Weights of a small GPT-style language model, trained from scratch on English Wikipedia.
Size: 11 layers, width 640, 5 heads of 128 (1 for keys and values), MLP 2112 SwiGLU, vocabulary 38835.
Architecture: RMSNorm before each block, rotary positions, normalized queries and keys.
Training: a variant of Adam for these matrices, 1315M tokens.
MLP neurons of a small language model. Each row is named by its layer, matrix (gate and up: input weights) and neuron, and shows model dimensions 112-207. Each number is 128 + 32 x the weight over its row's rms, rounded and kept within 0 to 255. A neuron's up and down rows have the sign that makes its largest values positive.
A block is one neuron, or neurons of one layer that tend to fire together. After each block is what it responds to, as a language model described it from the Wikipedia text at the highest values.

L4.gate140 [154 113 127 212 187  65 159 111 129 129 133 127 115  76 120 126  81 133 172  46 108 163 143 151 142 141 107 161 116 136 205 166 144  50 165 139 127  99 122 125  90 124 125 177 104 144 118 106 172 119 113 137 131 151 175 173 163 117 114 108 130 124 144 127 149  67  38 148 102 128 114 143  92 105 172  73 122 125 167 123 129  90 161 101  95 133 162 119  99  46 117 153  87 119 146 108]
L4.up140 [ 80 127 115 191 157 143 133 168 148 133 138 134 124 103 145 194  98 120 135  63 160 147  84 106 136 134 182 186 161 152 131 175 141 167 101 151  86 165 119 152 115 116  85 145 201 147 152  91 133 135 145 104 153 193 189 150 136 108 118  92 109  82 160 129 155 112 112 142 183 171 135 140  77 178 106 125 130 124 115  77  93 105 166 128  96 230 200 155 150 145 194 161 107 121 125 184]
L4.gate165 [ 54 115 115 130 132 138 119 133 149 168 149  93 116  83 120 142 113 144 136 177 126 120  95 149 189  66 176 215  89  83 113 178 150 128 102 128 147 116 189 118 136 124 183 122 135 158 150 138 177  90 129 138  67  93 210 163 138 180 122  88 140 170 117  81  72  40 125 152 127 102  51 120 156 143 167 169 118 110 109  79  92 128 123 144 121 129 154  99 126  30 142 102 129 114 157  86]
L4.up165 [172 120 105 170 170 146 177 136 172 137  81 119 158 131 139 146 130 136 125  93  91  66  78 147 125  98 112 148 105 110  58 150 114 133 105 124 150 126 185 114 121 126 153 177 112 123 111 102 158 116 140 123 148 144 122 112 142 135 162 137  90 109 195 138 146 110 123  59 150 126 154 118 120 129 169 130 170  91  84 134 159 147  87 170  84 114  92 144 126 110 143 142 161 158  89 166]
L4.gate1190 [155  96 135  86 180 133 174 100 124 158 191 175 105 133 138 168 163 135 153  74 136 105  83  84  98 114  73 133 130  81 122 153  95 108 103 183 160 106 128 128  68 116 106  67 123 199 133 128 111 134 180  99 136 141 138 114 112 147  62  56 162  81 207 191 134 118 106 110 117 217 122  79  82 112 122 154 103 133 119 146 150 184 135 113 117 148 147 130 149 136 111 107  64  89 102 112]
L4.up1190 [ 65 170 103  94 164 156 171 117  81 158 214 128 128 118 122 138  89 136 132  92 103 173 140 117 154 123 123 137 136 142  94 131 112 123 112 199 126  93 128 131 108 121 151 140 138 119 175 135 105 127 157  93 148 194 152 173 166 132  98  36 184 101 145 112 126 124 150  57 121 143 131  95 108  83 181 163 110 166 147 164 166 185  96 193 154 123 143 147 144  61  85 132 114  87 176  98]
L4.gate1309 [146  94 130 156 137 145 147 135 124 191 144 163 115 110  90 154 141 110 165 138 125 127 163 164 137 108 139 110 136 103 107 111 128 133 119 125 121 151 174  65 113 124 106 106 143 127 126 158 105 151  74 148  92 197 169  95 168 131  92 151 126 103 175 130 114 112 144 105 106 196 100 143 122 112 113 202 105 148 130 167  98 116 110 197 191  62 128 131 147  79 171 107  81  93 142  85]
L4.up1309 [153  70  96 127 120 124 118 116 141 145 116 134 101 125 138 169 123 172 111 130 115  73 142 137 134 165 124  86 159 104  72 107  68  76  77 120 135 164 157  74  95 143 109 141 136 175 161  80 104 120 131 166 166 129 156 135  87  75 131 161 166 132 134 128 126 116 122 130 122  67 120 118 161 120  56  93  97 128 101 141  80 161 147 147 103 134 224  78 154 103 106 172 131 103 168 112]
Mid-word fragments of names. Inner word pieces of rare foreign names of people, places, taxa and clans (Zen-ill-ia, Tar-rag-ona, Gue-gh-rane), plus decimal digits in heights like 1.84 m.

L6.gate1031 [137  76 183 125 189  98 113 168 145  89 144 149 140  93 104  93  91 117 107 119 139  96 116 119 124 141 105  63  24 142 181 150 120 112 191 122 151 112 144 152 113 139  99 162 110 148  76 101 197 160 141 132 115 154 102 135  46 123 107 189 148 173 166 136  95 168 194 136 139 138 119 102 120 160 112 160 131 120 130  84 118 106 172 119 117 134 118 130  98 156 132 137 128 172  63  89]
L6.up1031 [152 123  99 132 157 114  72  82 140 139 156 181 128 149 182 131 141 130  89  80 160  84  89  91 210 169 161 116 127 132 177 131 155 110  94 142 184 152  99 107 139 126 144 113 162 117 101 157 101 101  84 133 119 153 119 120 102  99 123 139  99 149  54 122 100 101 130 107 153 158 110 108 134 209  97 120 119 114 143 142  95  90 192 109 136  88  99 116 185  92  95  94 171 133 130   4]
L6.gate2098 [117  57 173 142 171 154 107 125 190 195 176 145 151 116 145 127 118 133 130 107 146  85 150  77  92 105  61 186 153 135 140 148  94 129  94 127 174  93 146  82 130 111  97 144 144 145 117 101 120 159 136 157  70 132  69 151 112  60 106 173 163 137  92 110  98 160  63  86 128  91 139  92  81 154  88 128 136 153  71 108 161 139 128 103 124  52 114 131 135 159 205  99 119  26 178 173]
L6.up2098 [ 85  95  96 135 116  76  90 126 118 193 101 126 169  90 156  60  25  63  79 120 127 124 133 118 133 133 161  76 156 120  80  94 110 115  92 186 101 154 112  85 109 103 100 147 103  96 120 143 102 167  73 184 130  97  94 132 149  86 134 155 166 174 135 141 150 126 175  92 102 112 117 126 104 168 139 159 109 142 150 155  94 150 183 158 184 157  58 106 122 199 148 153  94 118  92 138]
Place and space nouns. Nouns or final word pieces naming physical places, buildings or land areas, such as courts, office space, stables, grounds, hallways, Gardens; some scattered name fragments also appear.

L4.gate30 [123 153 162 143 177 106 132 156 139 121 137 166 138 105 126 123 173  82 104 149 139  80 149 126 112 119 150 124 147  86 172  93 130 109 149 237 128 130 125 144 199 117 148 119 112 126 112 102 153 144 107  93 133 164 137 106 101 192 158 219 101 118 131 200 118 146 148 175 116 149 127 123 109 159 127 140 110 176 133 164 146 151  96 122 162 127 112 112 105 127 112  89 157 123 120 137]
L4.up30 [136 118 175 132  81 101 122  63 125 124  88 115 159 106 156 104 140  99  89 133 115  78  81  98 125 150  79 149 189 108 122 156 166 124  68 117  76  91 162 125  94 155 113 143 119  93  81 159 131 121 136 110  99 151 146 151 130 128 160 129 120 150 126  63  80  81  91 117 155 112 123 149  80  95 109 164 111 166 164  84 163 131 197 151 161 116 160  92  26 127 169 135 100 127 104  84]
L4.gate366 [131  94 152 122  79 113 180 103 136 157 124 152 103  98 159 149 165 140 160 141 158 199 138 111 123 195 125 114  99 152 191 148  93 111 138 140 143  63 120 156 121  74 107  90 156 134 138  73 141 131 111 167 138 129 130 211 126 131 173  98 161 162 116 124  72 156 161 123  92 101 180 113 129 146  58 160 111 135 206 100 146  98 158 112  90 142 123 136 110 166 156  90 127  90 145  95]
L4.up366 [ 65 117 152 124 155 134 140 172 156 152 146  81 114 168 139 110 138  98  61  93 116 126 138 250 134 144 116 163 143 104 147  91 142  73  87  66 131 122  87 107 167 146  37 121 151 139 104 119 101 153 158 136 110  91  40 120 146 147 149  98 116  85  59 165 140 131 117 154  60 147 155 125 138 175 127 133 127 119 128 149 140 167 105 130 127 114 113 122 139 186 113  88 168  95  80 119]
L4.gate564 [150 158 129 161 137 102 147 100 162 133 171 120 115 139 162 108 160 116 122  84 107 169 160 138 142 120 122 145 153  83 156 154 102 170 152 146 102 141 142 131 100 143 127 109 137 119 118  83  94 150 159 133  79  96  73  83  93  87 140 158 145 109 131 125  89 155 185  51 126  96  85 136 149 145 139 110 140 179 153 123 161 119 145 170 204  56 112 116 106 155 147  75 133 105 150 116]
L4.up564 [114  99 112 103 186 114 155 139 124 134 118 188 135 162 182 140 113  83 148 171 189 133 134 143 139 200 109 129 118 124 134 147  74 173  82 147 139  82 159  93 156 115 105  99 173 129  84 122 161  62 156 140  88 132 133 116 121 122 110 170 162 122 135 145 137 136 206 134 183  42 182 122 128 173 150  94  65 145  38 199 127  80  46  97 113 134  71  64 105 149 137  70 135 132 129  88]
L4.gate693 [169 128 148 149 128  62 163 179 134  89 160 135 119  93 127  80 155 176 123 134 204  70 171 131  89 133  82  93 183 127 140 152 147 112 136 161 192  85 130 142 121  75 125 100 123 127 110 130 160 139 182 200 134 174 125 149 111 136 137 141 156 140 113 114 126  93 112 137  86 163 190 102  98 121  43 113 104 122  87 110 163 125 182 140 173  61 136 110 120 200 114 127 117  83 105  72]
L4.up693 [126 142  60 132  92 104 135 128 162 189  91 115 132  97 107 186 123 160 148 137  95  61  61 125 116 116 135 125 130 107 137  80 147 134 104 171 112 130 181 117 135 137 106 134 138 168 114 139  99 133 108 138 159 129  16 150 120 143 186  99 126 101 145 135 124 145 129 127 125 130 105 168 126 178  67  95 149 112 147 136 155 135 137 119 164 147 139 121  63 133 108 172 175  44 100 129]
Head nouns after articles. Nouns, or the final piece of a multi-token name, ending a noun phrase after the or a, especially places and organizations: store, mall, company, Celtics.

L3.gate94 [117 150 138 131 118  72 124 110  98 174  93 153 148 131 229  61 105  98  81 154  88 154 109  94 147 142 107 105  89 134 150 122 123 118 139 104 206 133 129 188 139 163 124 118 172 141 126 152 126 138 131 127 125  74 135  63  88 103 157 121 111 117 128 132  76 141 198 169 165 112 188 157  92 120 161 144 127 162 140 166 133 213 140  98 162 162 132 122 131 112 101 161 132 144 130  84]
L3.up94 [ 97 147  85  92 116 143 101 192 107 133  75 157 131 139 113 150 148 153 135 152 138 188 156 128  90 164  84 101  96 122 108 156  85 126  71 118  94 142 111  78 140 106 158 144 149 116 140 122 222 177 193 135 104 192 156  87 156  74  85 156 123 106 133 129 130 172 150  86 115 124 106 132 111  75  95 129 149 150 158 115 105 161 142  75 120 154  93 137 131  87  96 162 156 185 157 157]
L3.gate261 [103  82 130 143 142 153 150 166 163 138  76 171  85 141 163 131 167  93 147 101 151 206 116 133 123 151 184 136  99 153 124 149 111 185 178  82 140  83  79  83 153 173 110 108 124 109 106 152 136  72 104 141 153 161 148 117 113 115 143 129 110  99 106 137 162 108 154 112 132 136 133 124 140 120 188  99 163 137  85 137  97 107 126  88  84  73 123 131  89 112 111 126 156 135  99  98]
L3.up261 [207 153 150 107 165 150 106 142 126 117  99 106 197 155  69  97 134 143 201  98 112 165 188 180 109  88 168 126  43 153 130  77 113 107 111  86 107 129 163 122 131 165 176 114 151 180  86  96  84 153 136 158 131 154  71 124  90 118 114 164 125 149 102  97 139 130 163 155 147 155 131 123 181 161 118  58  94  87 147 132 173 171 179  51  78 160 123 113 120 112 148 138 133 150 192 100]
L3.gate687 [137  73 158 174 153 161 121  76 165 148 182 144 112 127 106  73 149 131 125 113 166 111 151 146 126 123 144 172 108 159 103 130 151 114 196 134  85 140 179 128  95  15  98 182 153 179 106 136 101 113 143 114  83 162 125 128  93 146 130 151 115 173 177 119 110  82 146 137 118 128 206 149 151 119  78 102 139 148 141 109 100 131 139 141 104 124 125 104 111 103 156 167  96 135  77 104]
L3.up687 [144 131  94 211 167 108 137 102  93 116 146 115 123 109 123 153 138 126 128 147 164 131 164 189 104 173 122 150  90 130 134  84 102 162 137 121 134 130 141 148  86 137 106 126 142  96 135 161 145 186 193 128 104 151 143 113 145 129 141  86  93  83  73 100 143 163 153 113 106  93 128 123 141 114  93  77 144 116 101 120 134 162 139  68 134 121 199 171 102 132 106  57  98 111 151 123]
L3.gate714 [156  86  94 204 156  95 137 123 104 115 142 102 158 112 141  56 115 162  94 123 116 160 120 148  81 128 179  87  82 148 131  57 147 143 103 167 112 170  85 105 122  98 131  96 149 161 152 143 100 106 155  63 108  79 122 126  67 124 192  84 124 163 193 134  85 130 155 140 124 186 143 179 164  90 121 147 115  87 147  78 140 143 120 157 150  97 155 139 162 108 108 125 134  94  84 155]
L3.up714 [112  87 125 110 168 150 129 141  96 178 116 169 161 124 118 141  96 153 140 126 172  67 115 169 141 136 228 141 155 175 174 168 150 163 119 114 143 166 110 103 132 140 164 168 136 167 122 121 124 178 131 161 159 153 176 120 114 134 105 127 144 123 141 139  64 142 186 132 144 137  90 174 102 113 174 137 208 100 102 108 104  92 121 129 110 162 156 107 163  87 112  97 188 125 144 112]
L3.gate1036 [206 108 143 135 115  86 127  87 165 129 155 156 121  92 155 138 158 160 150 208 104 160 145 169  78 149 145 134 147 151 105 123 163 105 138 106 173  73 155 164  49  76 241 103 111 174  46 152 173 125 117 114 107 178 168 146  86 153 144 175 101  90 116 126 179 153 194 121 103 139 129 141 125  60 101 126 124 145 132 158  93 189 101 151  95 153 156 204 139 128 102  48 143 129 151  83]
L3.up1036 [146 124 106 164 151 104 159 155 137 134 133 190 118 177 119 144 114 148 120 123 153 193 156 145 142 150 158 131 139 157 119 130 132 116 126 124  94 146 137 115 144 146 106 143 170  85 145 128  96  96 143 116 108 187  86 166 127 119 154 121 115 112 161 154 173 110 122  80 144 149 101 123 108 121 124 105 106 109 105 129 126 188 148 100 130 105 126  94 118  96 138 137 141 125  86 100]
L3.gate1182 [ 96 126  93 165 127  72 131 123 121 141 141 200 175 134  96 119 128 145 135 117 136 173 197 162 149  90 172 163 174 113 114 125 120 143 149 115 139  76 147  87 138  51 166  86 117 127 100 152  92 138 158  73 103  97 168  93 157 124  92 115 143  52 173  85 130  73 155 141  93 178 116 107 103 113 167 140 127 148 109 126 176 112 148  74 149 111 145  99 103  65 171  77 106 162 134  73]
L3.up1182 [147 141 140  84 122 131 147 142  71 146 117 168 113  59 102  57 139 170 146 147  62 160  94 122 141 126 106  92 170 120  97 151 186 150 108 148 177 124 121  66 132  51 125 110 152 160 143 155  93  59 123 132 104 151  91 113 104 138 161 164 154 182 132 143 133  94 139 145 104 166  93  97  91 133 129  85 142  92 140  80 174  98 190 114 165 109 130 122 135 127 138 110 104 160  78  90]
L3.gate1355 [138 136 108 122  88 105 125 134 163 197 163 137 115 130 171 115 145 150 135 157 131 116 107 128  73 117 159 135 132 108 121 131 134 142  78 139 153 131 144 110 120 157 118 134 150 150 147 132 186 134 148 125 162 158 106 117  85 135 105 187  89  99 129 137 124 104 126 101 119 127 131 121 129  90 158 202 109 133 168  78  82 177 128 126 177 121 121 179 110 137 125 167 106 124 122 176]
L3.up1355 [170 164  90 101  82 111 141 100 144 144 128 130  59 151 130 147  89 124 135 152 126 120 148 102 138 150 133 131 177 127 113 133 147  85 145 125 152 149 161 167 136  90 126 128 126 133 124 123 157 143 117 168 102 140 108 136 159 141 101  65 143 154 115 103 220 130 121 131 147 156 118 143 118 103 224 149 154 153 116  84 159 105 101 125 111 136 166 116 130 190 113  92 168 130 123 170]
L3.gate1862 [138 142  77 133 117 128 123 109 152 152 105 106  61 148 165 151  58 109  79  74 166 113 121 165 135 121 140 127 133  90 129 110 158 100 125 161 117 113 105 156  88  66 175  81 103 120 136 142 116 165 168 167 185 122 113 148 150 113 114  79 195 184 144 143 168 103  98 114 119 185 118 103 123 135 148 168 130 168 195  87 158 168  67 135  74 103 166 130 120 136 114 147 119 127  50  89]
L3.up1862 [147  81 130 128 138 149  57 151 199 179 149  86 109  78  87 160  67  69 117 145  85  99 106 178 131 100 119 126  75 106  78 128  92 176 121 170 123 146 146 135 135 109 113 135 135 102 173 117 123 123 131 131 108 140 122 177 186  62 106 171 141 159 128 131 146  58 135 136 139 173 114  69  81 181 125 169 150 117 170 110 132 145 150  88 135 117 149 156 157 132 163 175 171 117 149 107]
Mid-word fragments in names. Middle or final subword pieces inside proper nouns and rare words, often foreign place or person names, as in Ul-m, L-izz-ie, G-rang-ermont.

L3.gate243 [130 142 160  89 170 129 131  82 105 107 182  72 120  96 149 119 115 150 103 130 144 126 155 130 106 146 141 178 138 120 112 114 137 127 153 178 146  63 127 203 138 138  92 139  64 111 107  48 143 164 137 173 127 126 103 121 125 154 176 173 152 132 160  87 102 153 153 114  82 120 190 155 141 134 128 156 124  81 132 149 160 159 128 148 157 138  70 153 115 126 158 133 123 116  89  86]
L3.up243 [114 107 100 149  98 181 140 132 162 144 117 185 165  84  70 144 123 123 121 152  90  92 156 218 175 141 144  79 183 150 177 116  69 137 170 142 152 147 119 112 143  39  94 135 116 141 120 146 152  91 141 139 127 137 120  87 138 137  93  96 146  85 128 119 136 116 114 118  91 121  89 140  83 148 121 162 164  49 157 117 160 150 187  85 149 137 111 148  88 150 122 118 141 129 223  95]
L3.gate326 [105  87  97 139 117 125 133 100 147 132 119 152  74 134 156 101 125 124 145 111  74 120 125  97 120 145 154  87 103 151 128 159 112  80 123  76 128  75 108 146 118 130 136 140  94 167  83 163 146 129 109 168 101  97 128 163 131  91  92 184 109 161  68 103 156 168 129 100 153 105 221  78 136 123 118 129 175 116 156 212 125 138 164 115 128 128 167 161  89 122  96 127 143 168 129 106]
L3.up326 [117 129 112 125 109 139 110 150  97 147 153 141 138 190  45  96 134 132  83  53 130 159 118  92 153 137 156 123 111 110 129 142 136 146 151 165 161 150 143 133 196 127 126  99  72  84 115 100 110  99 162 126 113 155 101 116 116 129 136 108 162 107 145 127 132 128 165 137 146   0 126 117  84 131 118 195 170 145 146  76 149 116 193 130 165 109  64 132 139 122  97 108  40 123  51 125]
L3.gate564 [122  73 117 108 172  91 168 184 140 180 201 198 209 140 117 134 133 184 131 182  90 202 166 149 150 141 131 124 183 161 127 179 164 119  38 137 142  77 105  60 169 137 150 138  83 137 139  74 177 143 154 134 155 124 144 135 130  97  50 127 115  94 114 105 123 153 179 114 151 152 124 149 154 140 129 117 145 139 182 115 128 134 151 129 199 115  92 156  96 117 100  97  95 146 146 105]
L3.up564 [127 172 145  88 141 141 131 110 147 167 163 102 142 100 100  60 141 122 116 181  91  65 164 161  56 114 169  85 146 112 102 124 109 105 140 147 158  77 180 161 109  98 105  71  87 102 141 153 130 164 103 129 108 153 161 128 106 141 160  84  80 182 124 114 152 138 132 171 123 150 150 162   6 118  92 165  78 150  75 133 136 107 131 101  84 139 140 121  99 123 168 101 116 106 151 162]
L3.gate1158 [142  45  98 137 122  88  76 125 147 126 108  91 142 106 135 106 145 105  86 121  40 125  87 162 174 168 112 150 138 167  97 118 125 133 159 134  89 131 140 177 154 169  98 144   1 162 112 109 125 194 130 176 126 169 116 121 156 213 162 129 131  97 100 102  82 126 114 158  95 130  77 107 166 123 131 162  92 140 167 152 120 169  99  83 109 111 142 126 153 193  95  62 156 120 184  74]
L3.up1158 [162 185 113 129 206 133 120 143 130 141  98 182 143 103 104 138 102 195 148 148 116 139 138 103 180  83 117 174  89 146 145 155 199 146 103 100 139 151 128 172 116 121 114 115  57 144 146 135 148 142 110 102 126 179 134 200 130 107  85 164 108 161  62 109 156 135 121 133 132 205 127 118 155  64 123 102 147  99 124  97 181  97  91 130 140 151 103  52 118 128 156 151 101 154  91  67]
L3.gate1163 [120 149  38 111 113  87  88 139  67 114  94  79 154 120 127 121 143 154 115  82 139 108 119 126  92 112 170  60 127 127  92 103 119 134 101  96 128 154 117 115 171 136  76 135 126 173 113 141 160 130 149 145 108 131 120 142  91 187 129 130 134 126  93 125 125  95 100 168 126  72 132 136 146  93 103 101 122 117  61 120  57  95 156 115  91 117 162 148 108 137 108 172  56 105 110 166]
L3.up1163 [110 137 112 204 184  72 127 126 137 153 139 122 111 115  91 100  84 138 117 131 102 109 110 128 117 118 179  74 121  97 130 100  96 123 107 139 177 136 142  97  90 170 119 126 168 170 129 110 164 170 172 177 128 120 156 153  83 119  99 145 166 189 143 148 129 160 167 145 112 127 129 156 113 112 146 158 167 122 114 140  76 179 148 104 116  90 124 128 166 142 149 114 120  72  93 124]
L3.gate1187 [106 121 133 170  58 102 124 113 160 120 139 201 109 139 148  98 153 128  94 197 159  83  99  81 119 122 161 158 146  81  93 102 150 127 124 167 169 119 109 154 145  31 116 168 151 178 152 104  77 124 157 118 106 142 109  89  78 100 130 132 175 128 112  84  88 193 151 186 125 131 175 109 153 164 121 149 138 134 125 146 123 182 133 157 179 105  77 124  88 136 166 102  99 136 128 120]
L3.up1187 [125 174 134  87 140 166 127 172 163 128 123 157 124 174  93 117 136 164  99 150 178 188  77 130 175  66 121  82  98 141 141 136 131 116  78 138 117 148 104 137 171 186 125 110 165  62 100 110 155 134 122  78  97  71 181 119 143 114 112  87  90  86  75 132 133 121 137 111 103 106 104 100 142 140  47 134 156  78  95 121 135  69 169 109  78 114 148 195  70 171 152 122 180 117 134 126]
L3.gate1430 [144 156 169 133 155 129 150 111 173 164 167 191 117 156 110 136  92  96 122 147 184  33 134 128 108 159  98  98 169  78 156 112  95 135 167 156 220 123 167 159  89 169  99 161 126 106  83 141 110 104 139 125 120 167 140 118  62  94 140 201 226 137 142 127 127 139 113 129 139 158 120 138 138 119 146 139  92 200 194 189  67 122 136 188 139 143 112 147 132 104 174  72 180 106 165 122]
L3.up1430 [145 161 120 141  98 155 162 131  78 169 134 168 144 153 111 137 103 144 116 175 171  67 142 111 122 132 123 125 167 102 192  94  45 124 119 139 239 145 118  94 123 138 118 101 136 127 113 120 116 186  88 115 153 165 146 136  83 141 146 171 198 116 129 187 154 152  70  76 145 107 103 150 124 130 150  74  79 141 174 180  82 131 133 144 162  51 129 139 148 106 123 128 168  72 131  77]
L3.gate1722 [138 125  96 146 133 110 118 103 138 129 132 195  67 137 192 122 152 161 113 126 151 177 106 168 112 151 130 155 140 136 109 129 141 176 117  75 118 168 178 130  98 152  60 135 141 214 163 103 105 162 106 224 126 171 101 151 150 176 154 120 125 131  86 124 160 115 160  91 112 105  63 166 155 112 140 166 110 119 153 140  64 149 104 102 112 157 125 135  93 147 104  91  93  70  90  81]
L3.up1722 [ 86 167 114 139 134 138  94 111 113  77 136 171 123 120 151 204  65 152 181  90 112 107  90 196 124 101 139 124  83  74  55 141 112 136  95 175 115 122 124 116 105 191 119 164 130 130 130 186 133 102 140 142 112 103 177 100  92 125  86 196 159 112 109 171 158 154 125 108  94 103 171 108 119 206 143 158 153 114 160 110 103 124 118 178 107 113 145 150 105 137 145 116 119 123 153 126]
Residence and building location. Words naming where someone lives or something is housed, such as home, House, office, room, residing, lived, usually before in/at.